{"n_head": 10, "d_mlp": 2560, "train_tokens": 701900000}
MLP neurons of a small language model. Each row is named by its layer, matrix (down: output weights) and neuron, and shows model dimensions 293-420. Each number is 500 + 40 x the weight over its row's rms, rounded and kept within 0 to 999. Numbers have three digits each.
A block is one neuron, or neurons of one layer that tend to fire together. After each block is what it responds to, as a language model described it from the Wikipedia text at the highest values.

L5.down914:545518529526529558522431553439517473474508516433532544475573471534479532543502509576561505518537457506513484544477508511416464590457452448478553468514456494487463469519465422513536469533469524512492477522528524524476505476478587545470533521485565381472521518572503514499483459523471530486537505466505480569522537421514488391541510434515511529503521538474524554515440490443465496479504
L5.down1172:509513456506586507448495526466536482498533491493479518513513539551546479526423433496458447503528474482529452406509487429470519498537523547449547456505490499449501527569468554482454521532469500484479419534454469504490506475488485482463533458471458477469540458502428480528498533517539548486489501426553524489544519462516471483501459515508512500533493457478465427551456577447532502493445
L5.down2293:492512527530497522521555568440476538542491459511574510567499542542444572530448514508540459516541485514536488495478403460487524518498561487393602418497501467522493483578455518523533424524500593542471499451521501562546523478516570485517475458415523358582492460461459530565486502432521508453522513449552485527534484486500437561518511512478458524477571490524513519435454489480489479551606
L5.down2442:440487509538491459481453444521456514472470560486535464474585526478542508527501479523526474489529422504560481510469510448468444517465462540500520505510501420488487467510572510490595462470510463432456446501501537508471424496538485521499568585584509482481482481538495524542455516516534484576544530526525456569596488500490534480489524521472534536472473507551470462504518548512494558562465
Temporal phrase openers. Tokens that open an adverbial or time phrase, often sentence-initially and just before a date or number, e.g. Since 2009, As of January, By 2021, exactly; also word-piece tails of such adverbs (Pract-ically, Log-ically).

L2.down294:497457434577448494483446454548485496524508518493521516476470585511436538537528490411509503512468489502465430456464489458474469563554468507555573469511551493458480585502508434518415425606525472549565532521525456547555511522567502479419412426498517575523550516477539456439490519524468545528658426497499547453477469488495507504531512498422483512480461507472525479545472454519468476519523
Statistical table number tokens. Digits, decimal points and labels inside number-heavy Wikipedia tables and infoboxes: census, climate, election results, e.g. 1810, °C (°F), voters.

L11.down330:539497492526509475511473522536531528474537456551521533567491593526572487548523482502535521539543427568468507515509567502441504445484482528506462489544458524627502530502512489498577431503575513493543513519555499499490566482534512512542500464531543442536474451579518584416492549577539530437474530470539527492423505497520466363533510471433512539481531504528497583520524512421442559488524
L11.down2061:526551472507514503489441485365574473504511478490453507474567516483528470432464547491520486491553451557463428428516478500456525435433506596507558577449487518536461487486485519471476496481531418442481461519466524447469496530463441542456457476455542476493568498520425434513434541512438457512488470484506519524547495573502442566457591508489528518464503458542502500534524523468522578560550
L11.down2202:511532488512418533531484535447487570499477514536466493536461450531478491496518513461467522475516387467430489448554514531506492491569480483499529505481446548586395502507487608442476474525480577566508574435502485496565549425497535474478575597461542472540557489505485529492443514564491523488475486532444531495486457522559478535478436502526490479496528478510492488520434541473500495443503
L11.down2237:495553487520507544477501516499524530561499498544512524541513475532447457490449469493512547418525514432489553491535553520532498463479514536460511512440492553515498456493529422440431519517477601501517556457443566500567503466464495489449443525480551543397515514423537392516486511469511516498483543532472427432515438581568570421503535536494528494451493444492560463548488524431503470474470
Word-start fragments before vowels. Short opening fragments of rare, split words, mostly names, such as Le in Leipzig, Ge in Geertz, Ne in Nehantic, e in eigenvalues.

L2.down406:611493405459514491554511481433528414505493422523518571430521525534456471485544509490513506540500435466529487523581503451492584406482520580491482517441449533497500585460458468526497563534503545426561497506495468448524518458514509522513492542513543544471536486482489462575522449505558461537493459539489558530520468439480490487530495520437492509517502505449494453465546493519487497517478
Fixed-phrase completions. The second piece of a set phrase or split word, such as "At one time", "Afterward", "Overall", "was once", "not immediately", plus name fragments like "Hashemi".

L5.down54:447535422437504493436551509474518558500509496507472495494585540455532558566556502435553508519536441651452473566471507499597448491518631577524550490528472498507419521460473509460505551490562559465536512463460504492499535411548481451500496457424471553527469546505483543488530496504501474408442563513577511525598505475572522529531530425506523482443533509571497579444483504511498536442455
L5.down1021:478514416492574523580454545446487508497447513458441511538577501453453499474381522517472528466498501507536457455537471505486446552538469576436515475458531570468418449452500434406488447482527486569560533515544496481513435601515469533439485518452517518470552406548520444501531481486509549466564558493493509517445474482463475459429479421528520500499513477561579473486496477474541488527478
L5.down1397:434539473456525524506551532534497535550521576463516542512518519521536452487500463463515427501532493479508450556484528465489541459527490453490493501500464456466361434541465516488469452459516511493501470483515512498499507480506476530468567472526478473485520498593474569497522518547559463520548476535409492464507489469575443437526477564444526517540472460474503527483465443549575512508499
L5.down1950:516499384557503473434542476560577488499511500497422456484546469507484500412498526524407486517565581569448521482563522540609472482492494488544470414513430477467621509471478495510523488461530515537422484555484431541507525537545449576464574449548476550500549465503528468520507476517444539529481507511514508407513445474524412561490527504502531501528484493490474494485448451444465451447532
Stats table cell separators. Separators and digits in sports statistics tables, mostly " | " or "; " right after a 0 (e.g. 1 | 0 | 0, 27; 4; 0; 0), plus scattered mid-word pieces.

L5.down234:513514434487445490435470524576515468580543479499554477512500470427562479557468517471513461439557509514490464528461510572522469533500425522446523503505539462445497499543427513478440514555470547499505484528527488496492522442491489519544483471544509519478493527469493424512529548512546458490514475517468493474505469479456427412501548515567496516555515490551502460519478506541593486557568
L5.down1760:575475469509561505516496512507446525471509488477549452479488511497519507467469480446519487520511456458573481500457471538524502532438484523543536550575429456545554569533489506524509530492431513444493471504559504508416533429603524477537439516510550541528536515465529470501589577410449546442497570462565525501475551532471564452523505480526466509551484417554429575473455517424525527584536
L5.down1868:556527541524441516473510575474473506502493441513549543495458460455598568510461441528509443513528608511500478486519430545488475546438469512510534538513510513522460454531437483547506507542489493479481384475556551437515546467539516427571508576518595495481515566535517452489491612529517459442521432515511461478557521533483519480528502449491524648519505488485490465440454504492556505514512
L5.down2280:527526502457511479500448502462397465530486525560549413435550499503422492544557477499508517555524498532609505402569514453558469492453566451544448501538509516476514535519437509480491551506492550448536486456492513488497466493510456420498538535468521540485489538512503461532569486445511457495484539524467527377451464548440412457465482476527480590468512542513501487491517457427490532454558
Verb stem after subject. Verb stems right after a subject noun phrase or comma, usually before an inflection split off as a suffix, e.g. lead(s), stem(s), mean(ing).

L2.down1549:433497445503551528546446432539469509432460512541497563509472497491481497460458553440512531482499457433547490526498479484545477549578535561524476589531532543561517533441556518504473502464512502527496562542413491484495484503417475486507514422463483421597511517499507476507498495548443526536489513439527491565480475504560526502535511494518480520475580476545431528479522544518486474481499
Mid-word vowel fragments. Short mid-word pieces, mostly the letter e, inside split names, foreign words, URLs and math subscripts, e.g. Alex-e-i, Li K-e-qiang, H_{e-ff}.

L11.down681:517533541524525494505519517578489433538458484429525470459544546458493500564475434440472457456499562478504454426561509440531509444500531547471449555496508446521634557458467451476505462461540552478485424531484491568435538532525489478538503423516483511608549435553473554553514497532519486565512503499523537487554494445432477528453490467509500477488557527550476554516516492468509523486446
L11.down1075:571502523477496503455562529494497558494511499514529528503469512491406588507581538459493491516528526506470500492474475499487518537533539533496485497539520493523542541530421474515506505488517419455411550448461498506491495484462505483499526445403525469543538470514537559445459561471517463556465541511492533601555526490545529480475455405497576504507507448502482528486471489453545443549498
L11.down2103:513563458519542504478532495434523510452527470516510495559555503531478457464575530475504560487500477486484553484490477551527487513523502505430494471483510598508536509453465500599547407564487473446529522483573406578507562545487496489521508604483450457547479496568468512517492449511487522560507444459501514482488444526553455490491466491585534504477560515561486469555535475533531542469546
L11.down2304:516523414393414512506500588509517529527509467479510486569426485531479427497553457455473459498501561505494557511461517457464561486520466544452540473472514484579580523491398511492518475541459555455519535520521566527488429462454480513550469454475508453513495497506469521564499485552501549532514454485560482392513478435578487541446496482505525549490504401430486517472528456535480562577538
Decimal points in statistics. Decimal points inside numbers in tables and statistical lists, e.g. 13.7, 22.3%, 14.9, plus weaker mid-number pieces and table name fragments.

L5.down500:532520500496488421471515528545579479462479494517500536452560483450585473471434403509534496516495512491523513445499491531559523509490539477496460502571534568540504534499489468508502550518493524416519422507486498488508497502521477533539486479516562491538534550459512465467510500437472560479475543477465584539525560476478584463437474455488466527583456497541494542527552474545588398508474
L5.down676:498518527498500426455492610514488521544471507519514494469521521502472460478471463515526497492448503516480501512535491521425476494492521420547589473549504634508529474442466483480515533528555541518614524528552515480461494572565512536549501520483520487509507466472519459480521501381532485514483558490556546520535482434529533552492507479514456521564500537377423485495472565532557478536504
L5.down1539:528461492462465522504538553531516550493523488505524484475523462486495464540511493519520582414492556413486515506404562535446471486508535525492544513509494477530488500520432536480460411537511476542538534517529500510428523463570490536473575549542493517466543529530481468422464521548481437484484459469505521566532468492424577475552460488524421494547406388530527528473460554468491483454484
L5.down2054:553483504464556470497554470477573484541553466434471568529439509512461478485485540516566550472498482493465486518505498452505544461564458489536466510517490427505505502541500450483429438487504490427585513470483509477512484506481503530566451535517523475493474486445498517508479536490531514469530415528518527538537461521452469501481498527462566464509549577491496518551502520502457499495458
Verb after subject name. Fires on the first token of the main verb right after a sentence's subject, usually a surname or he/she in biographies (ventured, made, turned).

L5.down133:472556526454546490466530556504475577525523484455546482542457488571498501486487545489474507507556461462511457478508496544507564482496573403483459404504464531478478513547559508429497544540529495470499478412491542528506456534532442471541494486530468505581509442513397535483475570496497509476547535547527479518509533464597546598531559521482546527424571506491489461511549566601509499495481
L5.down159:482494453483512466534502499448512421492539447555510487411526571531531484489489420463464535496438433476532495460372530440481485501577494531477482474518477545511485520477515471467439545513556503479462511587505485511505546488531545552380520517423530489582521477514486481503510492456472549519515556549455498461539513515515569504463515555443552601539513520548527529529531512491509461513533
L5.down633:474432528496484464460463491497489491542510473507523426475443519581512508549433381515489524477555514456474543436510529501503474440449515563424533456545521483461551503605511539429467514529521497496547510474445460573521443529563595488442521434497473503490455510508419533522546489501535506511466440452472482474537507508529534578542521469503511450447498517483516457443496477481572446462511
L5.down1672:480545516582451448491487463495505476412531556507477593496489549562484545545467589559510415510562504494517546489517445494483583444526538521455520472441543482462446425496563542526489520533473450455524428528455491482488466598478483569539490504462505513465496495516484473490554585436456479439591457478550501525488533549529558592519557519495537494544508494536472478463425412475462498585477
Split word-initial h/b. Fires on a lone first letter (mostly h or b) that opens a word split into pieces, e.g. h|ide, -h|aired, b|ed.

L2.down862:442515456469551493504523489433482473468485446487554441556520552536461521481459483501508455467511487518498531513470457521453581455470512467490494506571485523565484482513460509548529489472585472480480479480500468463490447493471549434580475450508492567508536498564474518498466457491532509540511501444553522460438435501500485524455475523526526562509472496502532461501423463526549467502463
Sentence-opening prepositions/adverbs. First word of a new sentence or paragraph that opens an introductory phrase, such as In, On, By, Upon, or split-word continuations (Ar-ound, L-ater).

L2.down1557:487514471516511484533559473551507510516515494534516476542415555543447456489511493456520515476431563482553485566512439490541498552445532458559514558539503524508522487507443564511436506464492553485504490531481582534538536466520409458468580516520510494456498503526545517477533513544519548495475513458492512582525504411497537502442430530561457496498462462555506451573535514459508561489517
Verb stems mid-sentence. Verb or word-start pieces right after a noun phrase mid-sentence, such as demonstr, indic, coin, featured, shown, plus parenthetical in.

L5.down156:478563501464493552498436505463466497496454656637526517551412530430463522545556472527559509486533494525504457482415497467546568441468553475444511505536508528483573468444529477541532441507487565546372551510449424560601473489497515521507458542491547502480498582517441426536555427491529506499503482491557423490514430507493525510560453459518515494448517454481457494547506567477431437509552
L5.down1878:559518579529502531518446532524461485566451531439536506489463455534453522443520522517514417461528454515521525468473511458503466474532505496488471516429503518551483508578547580503457524488527466519542503515462507442524568474526480471495431556519439498472452571526457529459542474567481440497545489429416529463476510514508449480534462606513471456493469511540575461534561423471554498555534
L5.down1912:473497527469547478571501546470458457457528493431468535497474566529534465459509474494500490516547532516477482416536553591529446441481512415542472477554460525528550562444512423506538429494483531460461480538553555482566467490469456552493439551453508522553514507497469432528507509514378473410537468583502515420479461534465508506517552461568461477529488461418430512468504495513494516464486
L5.down2101:457518429529513382539553493515519525540488478438516456513464454433557531503507497530576469434587535564524515473529452514579552532520485530473458549467460474513529496506474550533498493479506474532503471488444492452476477530496509513515486577470520417521472493542496510561480586539526455535505493561438454512471538485485531486487535441492479527467559484479583464521495509556416553467450
Event date-to-venue links. Prepositions and separators right after a date or time that introduce where something happened, such as at, in, at the, and time colons (2:00).

L2.down2005:473488502551492444509485463537540515514521374568508528512518449452410473533541459537573514526537569463478441464480470507417467548483562449495459490470532438500468488496529490488488524538495409500454472446419502543509484462459554521531477532536502533455549534478474426560517550463430456585541553437474491494448476488564428483486460542594451486453477515507449479528518469587504430589468
Letter h / pronoun he. Tokens beginning with h or H, mostly the pronoun he after "that" or a comma, and capital H starting names (Hermann, Hong Kong, Haig).

L11.down4:546532457433472550518493461466493518505490461497519470518499457480520489486448520563482418510480460429523546543560515417471447495492518569444458526454586527537557528589467539511483474522379470483463568510457494491519535477530575550505464486449530540499424464461466451437501506464463506478504480477523480525537552487508471468505507418455492480520552511490568570507441544511481526543514
L11.down380:530524505501614397431425508559478518477434494514508472539475478503551506504485479531505504485467495493507485502472458497478508546545520528529479437516472499564490504565476442577486464528465470527525488527534470471459493499521458464536512567481525453508507542481485572505543464573509526432502500523504495492537488523554469521422531522455507510506497501464529510542432510500512563485580
L11.down481:578506468536551478510515460432384528531463568482481465456512518553541466463486489515458462512454497532489594495459527526564544551488505480543466524438497483545487573466521483546432544464502503512477526491518552461536524481596559513513435447447475532539494563528512427512478478500448506481514473507468498532503516509525482474468503536445562500532483428501502479434500511499581506523488
L11.down2039:485564492488477430546463471454482569482522495542482549549547506519476513563538546509501472459493549541538499509532498472396541400446508510498505489464510608534376485570541510492466469518544466493511496548516468476554447534492476478491433520496476494592536461585490471536505534456495512546555460503510516508579485493494512414540485554498490489553480460529481498516455506495410480540515
Numeric separators in figures. Separators inside multi-part numbers in tables and lists, mainly time colons and decimal points, e.g. track length 11:45, race time 9:24.48, coordinate 119°54′01″.

L2.down1350:562496493501568507450502453557514534530508456502428428432504502500490510551432581464387487515453516476497479552511480519541490473485483432488430447485499490520555521548504531535485451491625523540491479432519445532490541500442538496444391503542568465463483565527510475511500456545441471568507504530510455513524551567509517449493413508443469504499517495499516432514511568526493519515482
Stats table cell separators. Pipe or semicolon separators and numbers partway through rows of sports statistics tables, such as goals columns, curling linescores and team standings.

L11.down251:440481566590502512500447522521535507497517540579442558471520454524491471517501545468447512478440417569471599452521554498508538480444509401490517465500555530497558469516501503514553511450497494507602452411460518561514543512571495471543495519530529444474497564480435602556560533507482540459496528475502565527482508454429477480456510500520510431536482480526455512511506469445485526521547
L11.down849:420524489516534522538478487509552534537453475490475552487549448460590516494423408492474554504517493585486515563498510502498553428431514438483492531508445559487462530535517521566537470596518521457467482493460490507472567549500591490532477499473490524503584457535465600500509464492518502483496556483486543523521559539504531462530522592498513486454501518573451426493533518536537613505463
L11.down1163:486539435495542477445459430468472509490468565498537489492449464493511485510501479505459534478472468476568438527518491472464537478466473503398551490539537497514584515461514524514511495517552452522518525553607497515556390493551514505511461572539499496526575472551449514458551534489545453483566527528500506478564413486487518483452523529532537412499570467548483515464459550451513475565477
L11.down2048:503552510434558500486493486507550596532483443552434521475399498434500447519432489502447511442498525460422445535535556477567495508467470515564492519487538573533509496483579485529519464545459502542526512467579610493461558580457478472559532451507475517584572493544461538518398516474532436489395464444549550450535538521514523565520527501437458505490463496494494500467506565443488494432510
Separator before next number. Cell separators and punctuation between numbers in stats tables and infoboxes, predicting a small digit (often 0) next, e.g. "| 7 |", "/ (", "–".

L2.down565:586555506521434479585478503470511433553532519476485349561491497567473471458522514469496549481451495460466456518474457518515452511500469532505531512499519478476433548502508497522574476516480509622486493538427488567478478396499498503507516503470530500505490523504419493448474518424460521447540523559499512483571480526500483381596525509499544479397545515535522454471533452484454508546501
Clause-linking conjunctions. Conjunctions that start the second part of a sentence, strongest on correlative "but" (not only…but, neither…but), also or, and, while, that.

L5.down851:558453487470451529436466438446551474512502500560543505447532520455487460467469465484438522470515489473570476539500565472475506492495525468497547509519475550412560506480478486460475527450522532449473532467533470559511499571523545475503542536475512468504531472508545558529532548500441470561531525558522515567528578492520458534522501514588492457465513540505465564520458461457513469497464
L5.down893:466521499476523537473462505474501488467472541510564498507474539547449541502512417550517475407417570506469456417529516474499522466494520507496539443517597487503515404560539547491529438534486422474555522424642454538420482474478481465533493527503480516476481543465491450475495531529494602462391527549481453502443476535488485527567506483503539504399404485486448513521564482511417547461461
L5.down1870:513477494528436448503452528485492529456475522482499533538427651544447473527443552474550559456465528508489456536512498478514538531575535488511534510519511534520465514513445556531452503500560487466427591465517476541531496498514545535470502504465481511488537553496551511458453462480507513431493480560424507534478510522554390523543449454529527505473487490422513508505485557550476435515475
L5.down2475:439497499519499489507438478484502488436507475541493504485452490542574479467508525506464466512487507447587481522466549542442492478512551444483503559530486451451436487561507458482528549499514470421498529415504468499554504436470583518543535492464530551508479527469487556469501471501476568482479478574549512390514526519512521541496506447477523447498581451506495490507475435479543505437527
Early e-syllable word pieces. Short first or second word pieces, usually ending in e, inside names and foreign words, e.g. Se(kona), Ye, G-e-(org), D-e-(utschen), De(hua).

L11.down288:511468575448447424507516487440527484456449450511523532511534563517454482497498456511491530464538551491494483575528562551464498464458510541496531522579516568545618448532416483509543544454559473423577465525506442544468491574541462471494508525506484491438485460557427513545482491590478513515470511476505478504530498517579446516494542456568418395452496528530394487461478574529501541494543
L11.down846:494486484474521509441482543537481554558527475447510481480550525402520479407556498507471395548584524500485513502506484520506502461519449499511447501524477507458585495534549528527557492550471482518500471515442531468504553471520467488515396413523520587532524445446449470483508471513559499475597482433551476484463495440503469517505406533520460551474427525493402467511518509475526453482474
L11.down1207:439562521530534472453547460449497563534495538542499541491524489477586467547537512471469493538478559521525498512488487511517454513504508544509478508453494518504491432464512468486430460480491473483481541419450570465466560509509446463494520447526474583540456528467499456523566471490494486531526513507464462447490469474475448526499503499495505523480454534492501529490476443522491522486502
L11.down1331:509478489552573511465561446459580552551547505493485561558426577532491455517479511553501476501502464548452540415513509461479527470476527507533478515432517570555483524493436549584472524492458429546549475499481539512503491473459536506481505491490452575547498522485482440471450530467489509484547481574565465458515568500525474561469448512492527468562404494522509542432451470462477514521551
Sentence-opening adverbial endings. The last token of a fronted introductory phrase right before its comma and main clause, e.g. In other words, However, In 2008, On November 6.

L11.down764:481501480468527550499426496487496455545514472509530508555526541550418566463518504519549513516550465509521524429464553465497463510489500493444465510499478539532455485466539556487532522477500494524445474489457449464509465511520523507493420471504540490412510449490430581486532498526504499545468494576463460468522556477534442486531480517464452526540528500526465504531560583557529487522516
L11.down1446:535537502437517490426476513472501491413564477493535462499456456536559482443559475543502483488519510508489467546489475590459515477533459530494519492487555511526442517494496537559452529496555555572474512471449443551477538536564458434536471549522539495497525525551533526431472488496560445479547511483526442479512472463523452509472515576530518507486504561510489459558447530510517451486526
L11.down2114:506447439507517529590546558445532497529465417560465536521506478493477520472500442537435471613586526419475548440520427489522516523501441571505478478532484517541497575481545481501551543480612529506502545550457506512554498488495497497585486569499458479596518492465509593507499554501468544436517461520475531468475543466514443500524537536477489494451494496483498483454467456526501533399520
L11.down2263:418528394534592477636579453488551455514478509516488510496486521464458571466528509545513465442505479492438461535502496456518493465516463554561552509457494533480453466454448433541496537545504566498516425544474505462496459499493415451425495540530565469500517536544479486446451541509530501487565456537506513475482550512510511535542459588460502536527492506478566448459524483466492496592519
Split-off initial b. A lone b or B token that opens a word tokenized into pieces, such as b|espectacled, b|ond, B|ible; occasionally other first fragments like Sch.

L2.down1560:491520458552523515488544429509480507545569537542578455541505423516498502448482475532552402510439570507550476562629527541501551534498538500476435527471424449534539463464444451533479453500597460396494534492521561530545608431493457518460412508488553485470524480569455498510515482484475472507482471508563397512547496537527468564577496408473527489561430473563499472478497571532549544485527
Prepositions before named places/agents. Prepositions like at, in, by, from right after a verb (played, took place, based, powered), introducing a named venue, place or agent: "at Ross–Ade Stadium", "powered by".

L2.down1168:559477537514505523482499524437472505522540512472537450500506454604472402445465477506433515541524465439524451477547483558495486499497491468458523399473510578470451550568547462536499511524428518545501561589589480532532507496560487521509455469499506522486547446495506541426472527553529466433562531448447503506463477417477505466543503436437466482472534495548466489478516496506510513499456
Clause's main verb onset. The first word piece of the main verb right after its subject or an adverb in narrative prose, such as post(ing), sw(itched), exerc(ised), hold(s).

L5.down241:518576455478440550424550551523482499526504489524513445483404506444500495474485490571530447506513458473471521525438478492529462448479418519471454466532452525517453493574449460467444534518529557508420526510475475481473456466610501538511555449427536535517499534518492536492498554567477528513509486457459537510539493472421454480559459477481511486582420492517505402557527454498515508531403
L5.down1337:551531549563482511499523489496432458480537496521485486524504525528489552437560514487562553413475491577463479553544501455518564505516528486453493486527554485442490467564476557498534493496450403527493474443542479519535467519500551477510460479531466458513551459479579463499465517533508475517492489458528500509462495450618608523456563450475419495512462531442508473524475502429493521582517
L5.down1667:506526544525556474520508571459485586513463521476470513493493475512544540544518511466600579460476441515541463511511461542491524505521495522535481582513445533573483515501449541461517482535451567452510507523487462489484456501510444454493546526552529517505493470461459521520523540494565509507461539469515502381566485556500534480514474473454433549480575560508488478503486575537480537527476
L5.down1761:490573420515486442474474493515488431532539532520571462479484473488521542569422518485554516436497476507553500512491526510481471448532469440504516558481459539487442537510483553438494452534528507486440459558545515537531447447589417564444474469488536541533497478470462549405492483508484575463489491436478490494512494537520511439573447483492503516541513462468451446504461531523546452436475
Mid-word pieces after prefixes. Word pieces that continue a word begun by a prefix, as in misunder-st-ood, under-c-over, un-t-idy, well-p-reserved; also the second word of fixed phrases such as in other words, by contrast, in turn.

L11.down601:517510454471467552437583539507523522490499497461507477455521482509460513414481548482510516435503464484494506531450478513552490503500480508476507478453491539502967453504552542503424467472493538499554498436539447515578509522483431491522510505534475540530508573523500530495434501525502527535518511516479513530532502505569481593506540527507510526557489523485471520521467446553486399540543
L11.down669:495506532498533486535480522431510485557468573477462464416515500475541446429495493554422502481490550466569489531532489471534529470380512551468452476501516620501575477493422520481458497512524496507518490502557542437544560525498518487536465549521555515503434524462511463500588579519467555514509518520561497482530519468492454552526492569519515460546512389539530503465482534454445421443516
L11.down1145:493512481487486466539448463533558531497460540493471550527519471465485478461537440466470503504486485461555516459490505457444443559470526553468510534490434585520575572507466490520518465549494501492493503468472452553530460460413554569480475481554519504542453516484424531523464378493496484495515517511535505521463540555472532580528529526534529514427526531540496472500555535490529495488499
L11.down1443:435472486551492538501407499475492535600530493579556479507510482481459461554537479496542391584530443507536493420540484489530477469490508520495491476548543588406521559439386488508427520510542485568472525478512496465474470491490509490490436518527456462452508476535483502494532525505478524400515493512480521461537591498551518510559531482516484542495511491510458450438531509503541583538423
Clause-linking function words. Auxiliaries and connectives that open a new clause or predicate after a subject, such as was, were, to be, can be, being, or, and, where.

L11.down143:484491519490551466558512516521543423494556533476479478539456532547460504470532441515554571466520450481523485545456512575486491516472495487507442561490441534472599399507435452431435548478436510457504516547537440454520470509439492523527441603469493537479593537508491519498521535515510475480435526490500578508499526482577585538488505491542499453551486455448496559475488607548523491506473
L11.down145:499454468431583529627523504533568441508462466517447495524432456454449443469500546522530474503460450540463511567496416465503537485482539563509511539521479472468414546438415515484481472517461523516545520529547505477501442539559479493512469432517474437602552524470536431494485525421501498509515509506524507496515475460550506426552527428464482518477502465497541507524453453477565482464541
L11.down1341:450503519421515491455594555535511481504524520468449521486527494499467502502457409498471451506538494550479499436521492457531510516509493507486492565547541450478397469539490438453446512541442570585484531516570501508516449536478538532509470408474470489476466543495503508509492518558409519502552519531528512494464528497506578489557532531449512531517496496548515475502470567492522422558542
L11.down1767:489453515493545418460526483517520534486447598495546438500488492579495543546537462582527468538536536540445513559455510452458443466471501529522504522471522488465534530483521414467518536536518518453467521519433527492546503424499584555521510489474497535501452475482431477474489490544538460532487572480493470547514478507534525488563510467512480492486475499553488571518505464529515538458472
Split finite verb stems. The opening stem of a finite verb just after its subject or "which", with the -s/-es/-ed ending still to come: den(ies), cre(ates), answ(ered); weakly, track-list numbers.

L5.down372:470511491529544484437495475416515517497596537559503499483535520484473521432471402506424502499550448437526447518477494485436500520462487471504545447462462533476556548441542451517419520509430521534512488578538460545518537466473517481455585476474413560442459495516513452460476483492489403505515516529486495613580493597501526554505552569494525483484592503449506600526538544449487494523500
L5.down705:507506490543536515517418474494508505529573437582525531509460508562401538513540467516518525566541382518512486518484477559484453514503504521478441545443574502490516474491525462503516465533504470498473508474561464524581501512572483528482495406563513502553440495452524526562520518525477510489545534507602421496530520502421558520503482501446534513513568472465475469451471458565576543474459
L5.down1426:471509478517521451493522586485388484533443442530493537482500407527513559479521512424446488509550486541470575556463495521507536466507492510465468557466430486451587476498435531484468472517463476498600490493487437521492507512491527517502529508522482516493440552493502489494512504478548459540509426493587496506497523462435520497463547499497486544490515452496531486468448533520524513559547
L5.down2252:512491456516545535536491560516573494520515502571450473521426462491503480506517411459497487508545495467551521499481481546475402498482501429534495466483467490426476502593518407491445493438513515557525506546473441471539524493466498461437459556446437485503522541512546450489442476516557529496543456444464497484507458574471540483513481515465508473533475526481521435468488501472515464450500
Clause-linking conjunctions. Conjunctions and relative words joining a new clause or phrase mid-sentence, mostly after a completed word, such as ", but", "or", "which", "where", "and that".

L5.down100:545541536465514470490518509490599511528562426491546544514449462485421526525490474521507507559434494504542465511485586477503537474509462552510557523523441512497484525441468525507498528482452491543527494500455527544489564462458475516529469446416528579499481496480515532484471512487514496487460529485476495534486448490542469556523486538513487501515503491534489496545560500515490502458519
L5.down181:477584540497472467475555504514555431536478461534487541452504494544467505491496495501442485563457517496458586484496453486532492557513523502404539475541477488463509518534449529525447514574488537512423485492523462459491557503517528463499492479475463538513530492547479552483532497531470545465422481544565491594501473485502470552465576502543489495486490534521401493492503433517477466471480
L5.down512:480442543537530449493531526468478549469447503424541507564502513471552471514496477475483525554477549530535549529495526493504441517498482568493495367509500526457533474487460522475483501547458494523588444478524539466468534559558487483524509481487464503488478427562520557515468523506465504551536500502534480487413488453529460493530519517515499465445494446506525497444504519537550439456493
L5.down1968:523496478524498543493550535519445554523506568493493442510469513490525465501463508374472515530564513523482513505526540457532519509432518486500548437531519504491477579480495538525503477529503444456456516515528387498539489442516494469477421485462479562440534473488449533486521509494456463534532507500475541489501472521518588560483511456602528526502544454498410429549510485490553544542483
Table numbers and word pieces. Digits and decimal points inside numbers in statistics tables, e.g. 87 in "(87.4)" or "." in "50.4", plus middle pieces of rare or foreign words like "Rykwert" and "Guangzhou".